Weights of a small transformer language model.
Size: width 448, MLP 1792 squared ReLU, 34.3M parameters.
Training: 797M tokens, 6080 steps.
MLP neurons of a small language model. Each row is named by its layer, matrix (down: output weights) and neuron, and shows model dimensions 64-255. Each number is 128 + 32 x the weight over its row's rms, rounded and kept within 0 to 255. Numbers have three digits each.
After each neuron's rows, "raises" lists the tokens whose logits its output raises most directly, leaving later layers aside.

L3.down1175:105123125129076151151104175127142121126105156075145080115131083107095103080103142141095198156099072125126122105161125154138199095180067076100184184114140125106138148158125114147090139134107118082140130149137100119100128133141057167106128146106119096147050112156093126114127166142172146123158164153102087168138085078182105149076166132107159143115099082171151141093159077132098158107156175112087180135193087126165092133103072161135063137170081128111168097142090131102109139141167157156145120189076116179112129115151132118156108119071080155185091092208108078098113122089172174142
raises: "omp", "omm", "ious", "om", "ome"

L2.down1551:177099137108115138148076087165157177072129122100145108082147143172139131147129071135128198115215132178149097109137163123145075188122098111146106134175167169102082120144143149148163130161138110132156117112115040139169106137085036143196069116111162144104157109132182138146131140113118081110153160154111128126181135066116157077140083092132215160049124160084131080130116173141176111120166174164126133126193115121113165135143151110069089148116146140154156154120135106103086164122064032137128111105123083123183148101129130120176172123134149136145122126086127073092153146154134157125
raises: "ig", "edy", "ed.", "aker", "fore,"

L3.down861:122108109136173160142119137104167098103121094098103104134110121092168186077135097164184158189071134136172129157184173124149162116128146125121116066134110107128147109150139148097161153129179154077103146142129140146095048084150115119117127111103092146140055207083166129112147131148144187145162151128087112180145074109131081143126118161114102089098160160162124149116134105117145144110196093172134100145156127168105123158145125100112082158108064118138118108128082134167141152150161125189106124186117161189126086117113096061134120102171118124086153108148136210091125170129158163122
raises: "ism.", "ism,", "ism", "istics", " career."

L2.down1177:140132122133111125178055112065156102130139117045170202115142182161117098094115147125147126172123110173149149075135093147107074101167096084139140141136128137127094115115151132133102050080135114103157134052113127177121149086100148151109112112146120112135122083143166126112128082147129167186139127114117209139148163088080124190132168160107132186097139127076113132115116058118107168106159143129149137126082160083154156132102030075091121169133130115158094141180217139101132116152159172158063173216121146081139130159161106119162094095089146177130127140143108158129055172112109174118
raises: "el", "els", "el.", "el,", "ela"

L2.down225:140093110167067089114145154117138121128134131109181112128152070081166067148113144142178132120158151153154155073121118142134149145087096070118122137107078116126130147162131160185115135124126128059133162129126139165107142126148105134128153173097128139164192103144104079124104087087099103130115161212216135153141192108111140130173061152082124109042118124155117117149117088135073081136082160123127174145111093037142134122124137121172118126094084159093188148153131073084136195144122093130136110132138105109164167184119120182119107167087147107080105129079132096077193159104140160133
raises: "N)", "C)", ")", "F)", ");"

L6.down1033:083154116181212146116093114117096129182174132134107139153089065153114113080173079137073123128131078159151072077162139185163120143096148127147112122128093112185186151171145127115115099084086094163136104113161176097156155181122170139079144112106100117164148087154131101110162160113097148148137094092165145092092101207069172119101166062100112161112150161173186130096143155094164150089113140110120097139163115104071105134104113146093104127155125131121106106112193126097152137063110127116131109172137091093133067169109098066145125097164134097142132062150089141067104152150082191152
raises: "is", "ulated", "ulate", "idence", "cu"

L2.down1341:112156133092142097148086154134163174079141142105128107183135146114131137130131148105104141094158080213119147112120165130139129101172122156107154093137111184143116112176100120094139115099110105136134120052057089128166112149132160091132171109095085098160042096141075137199113143132082152077175168121156130124148201108157121134089155183122213158167144142129141149127174058152095140126121159124169107155162177104097132122172117115130125134092109120147135114107067164065102068113099050105089135101149107126136098088100165133137169123160177200088120135108159141153151159070128099158
raises: "ado", "ade", "ario", "ari", "aded"

L3.down1040:104143119124113101143129116115071141121134061106153124120150171051080122087082167155098124115140132133109091122111137084149071061109134176116157177146090096158137160132129104130079147071179125121147139078195147150114147085148141130146156092079187091094090083097128138150092162089194129123096145127084165149109138184168152134115112127191106130115111167134163120091124106105139138165152175134108132118096095157136156149116172165170161100152067138083111105145162110157199114116141064143135085140154163110125165116156114117122136129124106138155120159152112100186177133092186144096
raises: "ant,", "er,", "ership", "ern", "ant"